From a checkpoint of a small transformer trained on Wikipedia.
Size: 12 layers, width 192, 6 heads of 32, MLP 960 GELU, vocabulary 8192, 9.34M parameters.
MLP neurons of a small language model. Each row is named by its layer, matrix (up: input weights; down: output weights) and neuron, and shows model dimensions 48-175. Each number is 128 + 24 x the weight over its row's rms, rounded and kept within 0 to 255. Numbers have three digits each.
After each neuron's rows, "fires on" lists the tokens most often at its 100 highest values on Wikipedia text that the model never trained on; "fires after" lists the tokens most often just before its 100 highest values on Wikipedia text that the model never trained on.

L9.up163:074115131156095152086111146086140110122131173146119105123155127141140136101098093150133133104105125155122131155121135143151133128131119140137123121118162164096138128088172126127098107163120139118108110109151087068169126076122152150157135106108133088110125163101145164192146110119097112170133122108123140113101101152131136138168149144117115110137153108146187117139124120154148141066061
L9.down163:123125100130120117140159128090094112120120167121106105138131165061171111119141166136115132066139138123128161139160155164128140128146102113109138164125152080184150166141119129174146125150051096139161133157119096091114085135147097140118126139154125127142107137112110139154128127144146114158125125098163115138133131113154170132146167143125171105142119176094182141126170123079177119118107
fires on: " ", " (", " De"
fires after: "|", " was", " at", " be", " |"

L2.up528:129128157128159160146162135123125100135060130149138126112106171139113153103100107134152111097123123117110141167140131121130139140113131100131115076126151091095123105134072093135161168135172095175107123128111151107096137151144175144128120105139136131089118077142139095096090143138123125138136140155086140110151152136106140121094137099135180085116142122117127126153110043113115182115112
L2.down528:141126134139133103157159130143128135109094102151115091149117119147131089150145088162131169144102133101134147099117128109081096073130117143149139149108087118163123075136150154149147112125103137130122091151134149140156124155149135131154141137169133084172112141086096126118146129161167066110120112086111136076114118137127144150103141123116119114131153159105111097128138151125135152102167
fires on: "9", "V", "Ma", "It", "vo", "iller"
fires after: "9", " (", "8", "\n", " \"", "M"

L2.up479:159153169094145109120149109115133120087146115117117155107132161149107125154109112112119154097149108154128131129097121139122111153126120126147127112136107144173119149118163124131138162131132119086089074113098141090158137149126090175096140164134130119133123135100127146143054167109101124099133117127151124174164138123132137082142116125152143124159157116120136144145104152129131127138141
L2.down479:126116117106139131163139131165164129100115117153123150107118139115126161119165085092130111119173140142149123119128144164109176130151103112141091152110096101123122086134160117122117188147112089144119126125121156128130102118105110155118118171117123166114122150119118153115111123121135127112116115091106165147129162071129118122138098124194102078139097140164089121114110132129108135146128
fires on: " named", " found", "st", " lower", " Succeed", "us"
fires after: " ", " the", " is", " was"

L5.up612:146138170107097146112131108105094131154131122121118143165079187078095143130128117144118131127152122089137071083104113092158094152093106097123148131094130151083150099144163122133075141136128102127156141160133131114148122144149113092094104142125096107124126116098144154135112159141116108142106165156115126111118121143125149117118120147198106102150148133109134156115140068155131124125126
L5.down612:119112114091120106147113089131106131152104089107154130074099103136129145093099157126143156115144113127147130165127134120112187160148158126122170126177126136127121119166134099168149136105126167114134140084137132104143101145167126108123135115114137147098148103136118102189105135069111113121110119061151098153093135108123116155140166101123150100078148095113142123151146190106120146095101
fires on: " the", "B", "th", "ve", "Th", " G"
fires after: " of", " \"", "-", " ", " pro", "No"

L3.up379:127158171120154130160127073092154110127102104136131188116136133148122137139135123136148124151155157134111127158138134124126144099118180139128132136171118115147097110117117134095106109131143181121173161129122136077116121136074115139133148131112109145122095116109118124106143130107101125083134163180087133133151127115151143085113116178129137128122092138125151131109112133118129144119125
L3.down379:106126154122125127117122076075152096124125099145116144114129105089119111094133150121103124132165137119126140164133133167131109110133116143133131154143120161141140150148095151189116066119122128125131181113113167097109143138137121173166164150127099135135055162087151153123158119143124123129125136142131159111141094138126147137153116194140140132143136163126082138143131159127145153165141
fires on: "N", "B", "P", "th", "J"
fires after: "\n", " \"", " ("

L3.up760:099118135168102108103113103118125127135120143115097134142180121140134170093139135161147154114141144099103119149121087092119117095110128155151094101152128082133124154147153114156104121135137122110135147131180091074153149132080130137132088121178144124109102140145156097126139130100098165169117185129146126103114132124121121124111124149165121124136122116117113178093169131120143144120109
L3.down760:129107128184170100123106111139135116130139163134131110157150124111114159128147131145120126130099132134142110151148152114125133137119098104119103143122140077107104129140149107158119127128178108113205128141068107136157110141084144129117125155099084141120111131157103112095076148127075082145077137100165143113140136126113107118110127111153151158110115092153170184041142146143151107153121
fires on: "1", "t", "n", "li"
fires after: " ", " Tech"

L8.up138:155121092152105122105108135155140132141149135155126127117133155129145091145099166171143128106141151119091147099080135151144113127089152117139103105154134137113094114124167114112112164170121148166046153142174084162171124111137111149117091152106127170135122097134122053106119147112125170162091154085117111140129116095172138123173121115124180141101092117133120163091105088098144119133133
L8.down138:141145150096151129113159094144138106078126147162134168121117101138124197097142118099165144128134146156184132089137171136141130139125144185115131152092099161123154128155119128105165089089125151091151155152094156146087107141179131129116137124095117107116118164152114121109133123154097137108124134145130120154133158147101108134097147102126113105137145141142106121114168150148088154084121
fires on: "1", " not", "2", "ll", "ul"
fires after: " ", " did", "'", " So"

L8.up144:150132123167146111112156141141166171163113096101120159121159161102128124139095099063130098137102125114168129105128158117127128134138128144114145087122145080138118110162123096101143107136119150100094147101133162152127146140163133107158155145141103133124115121108141100132161106108159130131131147133142132072131158164124111108142134123099131131127154118149129132083128108132095145131104
L8.down144:103147119121110164116137154117133096115070155106127122093151116120111147111190106103091107147128139124082140142147109111108162143188103094121126133114084175091161119117129144127150107079075100158127117111117091144116143162149104095133132135154148146142179108147110104129105140147159118123146154104138104097101144141129111137132130112186118083131129140137147101121153141121162131142085
fires on: "s", "2", "1", "3", "7"
fires after: " ", "'", " (", "-"

L3.up348:146161099128098147102102121129191122127131149128126103142140135163168115153127110139143108142103090166121138137076087123137136079093137140134134104099098116106129139156194137118083112138134154134129126144097130137164156137122150117125124130163097113174159112099128162139122146101114116142144118141094098084126138123137117121116077128159139155132148125133141141175206094126116201135101
L3.down348:104136126129142123125162162110099101095143144105142147136083177077105107108176136100126106130145156100197143108098154110138178153136126134123148117152107150154123092085101114106131121110149106088131116163159123123131105098095157140132127079143132122035126172120114092134116118141116135104099138148137137169182112154148136176142115153114143129116111140149133100136052159141119100083122
fires on: "s", "1"
fires after: "s", " Los", " Dor", " ", "is"

L8.up630:165191153146132130131121146126118154120108110153156131136139112116177134117102131130097126121110172116109137133122129100128119129117123127130156135109121154190120114108139119156125151134138117101119119101074157144142126103136117112127108116126131176086163118159128131153123121118091130125126121184127104113187133078103122104165083133140139144150115162129073120144131134100128117132117
L8.down630:129113149119150111129132142210108082103114129110124158079123185097131107069120139114123138123096095147141098157130131121110147121070160120115113135126138146096132087123169146086133118120134137133074130116176108154094108124099044129168128139141132149122138130143145103145135110133121102134096106134112076130093143128173126126135186113123119132095136107113131091118117125176147145187157
fires on: "tha", "ia", "o", ".", " "
fires after: " Go", " Dark", " Jam", "Chapter"

L8.up865:088110123186087123119119145137114152080151139116093110128168115094154164112116140168103082124151091130148131177120134121150118130108095111124141110157100144134142154116146135135147132114071160159162133133138118142092137106158151159116136133107106095139153108126173110128155068081121124108150137139136145108102162127111146128142112174096124137159087142120137142125130172116148163146154
L8.down865:161154140121111100119177150074099120105108120159136108148129171109098131116186127090117139170080137112127112145181158163104123116142130131129175135130119114138119104157153147159111132136119118130096119147152121175129096113161102095110094133135107135119153121142167131110135169176116121141112138087149050142156152075135109111177102134151112140120147138122121125124115113118107085169118
fires on: " |", ":", ";", " of", " (", ");"
fires after: "4", "3", "6", "5", "2", "7"

L3.up129:139126108113125145130166126147115144071091129156172112103138124156098145072131114142124076148117147159116158099102146110187122149154116174126137158127133117096080127108165150112113114150123121079128120094129103119108160095113141119075139133116125099167146113116129092169113109117142114076158127119142093121099084103115115128130092083116142182140137117163109138111102130162150115111147
L3.down129:111127153088122146139083116117139132143122097107093162151136118089167124138139139123090134150118124123094121125127132097107102126068137096128106165093115126166141073153141158073129108137122128147077146138155175167124111183134141126189155139131101162125150107132113118139163115133122144087099120167112097084144101114139149156131087135123112107153118158128148135114110101161100170137129
fires on: ".", " factory", " learn"
fires after: "1", "2", "3", " a", " ", "0"

L5.up621:133166129114106118069100161113089110114098126126162134134114090121129107150106132103112142137129100066137165137122153123106129110132139131135128094133139098122125098133169154157159117159110080096144141142096112100149134147146117129149131131121157144113093139170089115120147077151084126098153115177129155138137112078127134099116118127128146095126152106155111151153069097058125135131097
L5.down621:102147096070077154104160149165157114112116165115142114117145156141156118114106132093134132168113115183083116120130145122118100129119109136140117130163131109104179104148102099153109192126159103120128163136149147163114130134117093125116121120166136121097138144126135125129113126162143175139132091098159122154120117118124174144132105106143131097120130163070136090100145068110129135104151
fires on: "s", "th", "no"
fires after: "'", "-", " \"", " (", " It"

L2.up914:158135141099126132167146117108101143133136101114151121163124107120125127113130113102164113115113168125094121148074156113144147111119136140157132138157129125138152148099113157169161150164146144107108117137126106093108105139155186142166098152094139096163157054102117134157189109124103123090162139147129116132143121107137104159154127124094184154152137144141106157134161153135110135134158
L2.down914:143125104115114130098164112135104132112159133109174135103157098134128135157128104119148144118086143163160168104127136136170115141111181103105179140122139100102112088149092116116155095114091132125120146117166141162121097131123153141091126105124132128098137147110114087089106146099133149154135133132124126150135133155128165103109105126177105145162100109110119118110131163145133083164114
fires on: "-", "–", "0", "9", "pe"
fires after: "0", "1", "9", "2"

L5.up244:099128139131098114106100112104151147143150090131099122113130136166131104129104120132116151133100115122124123094085134143150114133136152168150073136095151134113065121149142134146135108123128113132184151143117086177132161112160119124113077110093165075142160148139115158118137122126120146123152160122155153095137127128154157160137107136114121127138123132073133143121150153129092146151131
L5.down244:137158127127110089120137141092129141090214117073095143129142167182143128108139161155060107146144074125163103126101106155134164162109118128147125084143139129127147131131125106097148141139120142146117127095176149115137153136153150108124086124135094129125130141132114114201130142165099119119137140098148158132133130131153121133085142103146158143094135137110104142183137099124143131142129
fires on: " |", "th"
fires after: " ", " c"

L2.up251:125095124104081052080129113172131152108166063114120118144130143124091121138108128106155129124126126148097117138132151124103145140106124126126152173115118119132125145123098166129109115118160087141138150169153087152130082146120127124091123128120134110092156156107083131122131089165120096143123120191150142135127148134131131138145170132097143146121143143119184094170147125126119113122112
L2.down251:132091128109146099108103148159090162061103159085098126086111116134090161161119104084102137152094147145064129134096114131113101118116127112157136128102158107137122095138129123120161114138121112151103123108176138113094091121157102099133133162115162110130123113126130128162167128156131083106126186133147127140121126142158129156114122134116089142144109100115144119120120122118058138120151
fires on: "t", " minutes", " H", " height", "h", " hand"
fires after: " ", " |", " in", " aspect"

L2.up254:159117133091131127102110101127109137088116111144145156163141142166111096109116091166099138104158168140143129130154083154098152126122152154160119078186146129162123141126086115131167154134148159153151112116152135123107085126095162125137141156135099122160118106155141140142141126132150162124083131142131132118141106112156179152130150128154175134134097091118094082127161149106097139101129
L2.down254:124109101091122146096125168111131166124106118092113162140151142136110133168097082133134132107143121145168128138163111146132103112122111149145106114107082151142122125137158147106118145090106131157115147125138130144142128106134129143118070122103076067134114133128098134155130148118151178177129096133137094152123152104127120115146082127171191172132121155122105111129142118115114149169119
fires on: "and", " Har", "ul", "war", "ang"
fires after: " R", " B", " St", "B", " W", " D"

L3.up550:156131100143138093119102074163164131137146096094141141140112152079138108168113175144115136079168107164138096131108170144078076110111122087112113131139101120114146138128112152095160155103133179148134149110116131152098074103127104153117122153125114112109151111126125173132081135123122127139084130100122118121109105134128118142109103116110155125125154088127128154108162099103102110105143
L3.down550:071147155154079159103130122116140113153155130110120130123164104179124123078143075148078124145126147107137151083107137119144156115131153144131126111166159099138150164124148113149119069107113119137143115124129131131160186134133111146164122149136121134096100133096165107104137116145135150143172137127168141178146134142120115099202130111168147126116107129142124111181124134121125127194122
fires on: "2", "s", "1", "-", "–"
fires after: "–"

L9.up824:111128142126115096098100122125119137132128122117103135124152092101115122087104138190096150096141173139124116119092128150119127131112147143140059093084089099111132136072117151158099120136123150125145175126139130156151154122120135157050144127126136078138141121162136118136115105143145110144112131167118152112139136148062122133168117162092131144109127121163134153130124168114139120128134
L9.down824:115160106172112173115152122142112104112133170109118144160099119119149131133104110118135098133130140112123149138141153170132156138185154124150161189123156107144115109145107149107177093142114096119131100135096094135119105142130095085068123128135110150128119123140153136127103120141158082119144103111141093094122105163109141142107096162121142099163106143086145130088103104115117138096156
fires on: " "
fires after: " |", "|", " Set"

L2.up333:189107124091142140137128148095124164144139122088137196110116154134104094141148132125125077108099143110132149132126161128127136123116116116095158134138133162130087162086127146120170103101147117121155137164105108112102080131105146101117129158154094147141139137076144116127097082088106101159133135145108111101139144118131111134129126124111130121106151136130137135144130153144131119092136
L2.down333:120127170098191167164128136146131153094110113130123155120138139141142126119184142093105128103101128100118118156120128156107096099175122140145120135125151106080141123114093132117163136128122144150151139168163097108113127120167121112130143141096135153097126162128113165138137102105090101167124115107086163116091120128125101125097124137164148128141112125080098169114136157122113137093186
fires on: " Ra", "R", "ir", "re", "ham", "ma"
fires after: " ", " (", " \""

L3.up110:126098161126117147127168109101135119116091129091174138115129124124100107159148106127126156149131114154154134170111145120159093119118133084130125158137125121087140108113148116128111132139124142126118090116158147104149093130127086119119100162170127108136146128082098126141127124081151123128138129151163150133157106120097091103135141122099162092137160071118163124109098135148159130082128
L3.down110:112169125132153132175146104129110152127140114118063114143143145127132125110109134127122144132137157144143197096125180148152133120097140160117132152105125111122107145104144143096137152124157136103125147122108119127126142149148142152150146107084093117112157106129139166166113138127095126128095129097166106107137123117090126139142126132139119110114086135129099139131157197086110121143089
fires on: "s", "et", "pur", "mp", "as"
fires after: " ", "-", "te", "/", " Na", " ("

L8.up926:134123115112102107094103140138139143107130166141095074138123138083141154132119137112135173141122158110134149119094149161174104124111101102129126108147119127161089086113127123122116137145145126144091102146124122129106124138124152120122132173162139091136097175099131147110097104113138069085123079126162140159094134147131125152106145102155164141124143127144131149131095145111142120107108
L8.down926:137187141098137147121163115119132095155116119178162121096124173142102131127136124149109087154131130133147106104098145070124098151111152140107117134034149123115119102148135110164144153123131132110117145140123103088127133134142099171169140133141133117135170108180127170157138131166129142101123097116112135098148161113096138121142099129135107119145097132108082144178143093165115137117151
fires on: " ", " |"
fires after: " ", " November", "3"

L5.up215:149127150137155103095111082106143121139083124197119122170127133104148115154106143114127136142134157107137071128116156096149129150116122092140121073140105161142138140132109103169136156130137117121152121119163128115160120111095176089123128143164084108130146114102123168120155116134146132110118128098142101136142150161118117147122121116113141120122141110082129150116112181131164119154149
L5.down215:149104147123123125127136076136129173125122124130154118133121176091102123147118130114133123123176128144147097113109110141125140114105137133145065125099149148116155155153139138180106156138127142133120149157125131137161104128121167145135129133136118133133142135107160132137196122158130100144145139156114149147109136151128127146152096130115119140103106130129090136173109107181129125157153
fires on: " |", " dis", "s", "id", "ac", "vis"
fires after: " ", "di", " and"

L3.up321:132105131098100105116173111176154121120107118136138170099160145110124143108064146092109064154164098148153116141123150128132089140177096134124134137149096156140158160108119122141112147116117145152168086146113158115125095154102119117149136131118136100110132133090150092133144153089153089174164139134102108158174127109108137136118143153109116137137123114132121081145118116120103112160138
L3.down321:110115080123140170117141104165126118118173143139153163135150157133119173091125181086158137164103150146171135132178096118112131103166119147106119171155112144134123117115125091146120145136135188118138122127132133141133126189121097158145093155109124144059186134113069118161172127105144140121139154121122117122129164098146125132102139123128080117174145158125107120154122095114109088145100
fires on: "en", " served", "dra", "gar", "c", "er"
fires after: " ", "s"

L3.up817:109142165145123146125138097118123113121127125164144160143133167100123130140111160140127146131106118116151135129148143144157107133128164164113143142108103144105173136127135170115145176133110124125139110165135114128069111147128114148096171127103138134140115119113106147145152141110094129126170112126138134147129151152131162107119132150078174105096117159076141119121082141141161178134118
L3.down817:091136106176092094132096133166129113117104121142147134108131153110143127145152139125132124146118123110187171141079147128141093133117123144111161146145090144139136118111145125140082165152100104064143121121124150121114146128133138159162147122174175111087087138120120119187062126086129130124176120174148149111165130153106148140129167120158159111131097122074123172123135089119124133135086
fires on: "el", "w", "o", "as", "to", "ent"
fires after: " ", " (", " \""

L3.up891:109136112126089092107131114144129129117118119174091128064133137103103135124123169155114148137136142177096134122131114136138144152112132131144134144153142159136114126139106170112136105122152076102163123122161129114083091105128155125147116082148172113106104118163126134109103124127135107130115165132129128110115066111164144154164134086121147142137184146162137081095152136119150126085132
L3.down891:105118124145106119144125163147139145096155128119112142104115123134147113099142158153152144121075131135123137145127132144173137114132125094142133135116147109111131101109117117095116114148134128146118102120169133121123124135119149147135096144160137130122068111120126111108142100080120126162106133086143108131141095098125107157137106128181132136141156135169133132088163104138116147054161
fires on: "-", ".", "–", " trade"
fires after: "0", "2", "8", "5", "7"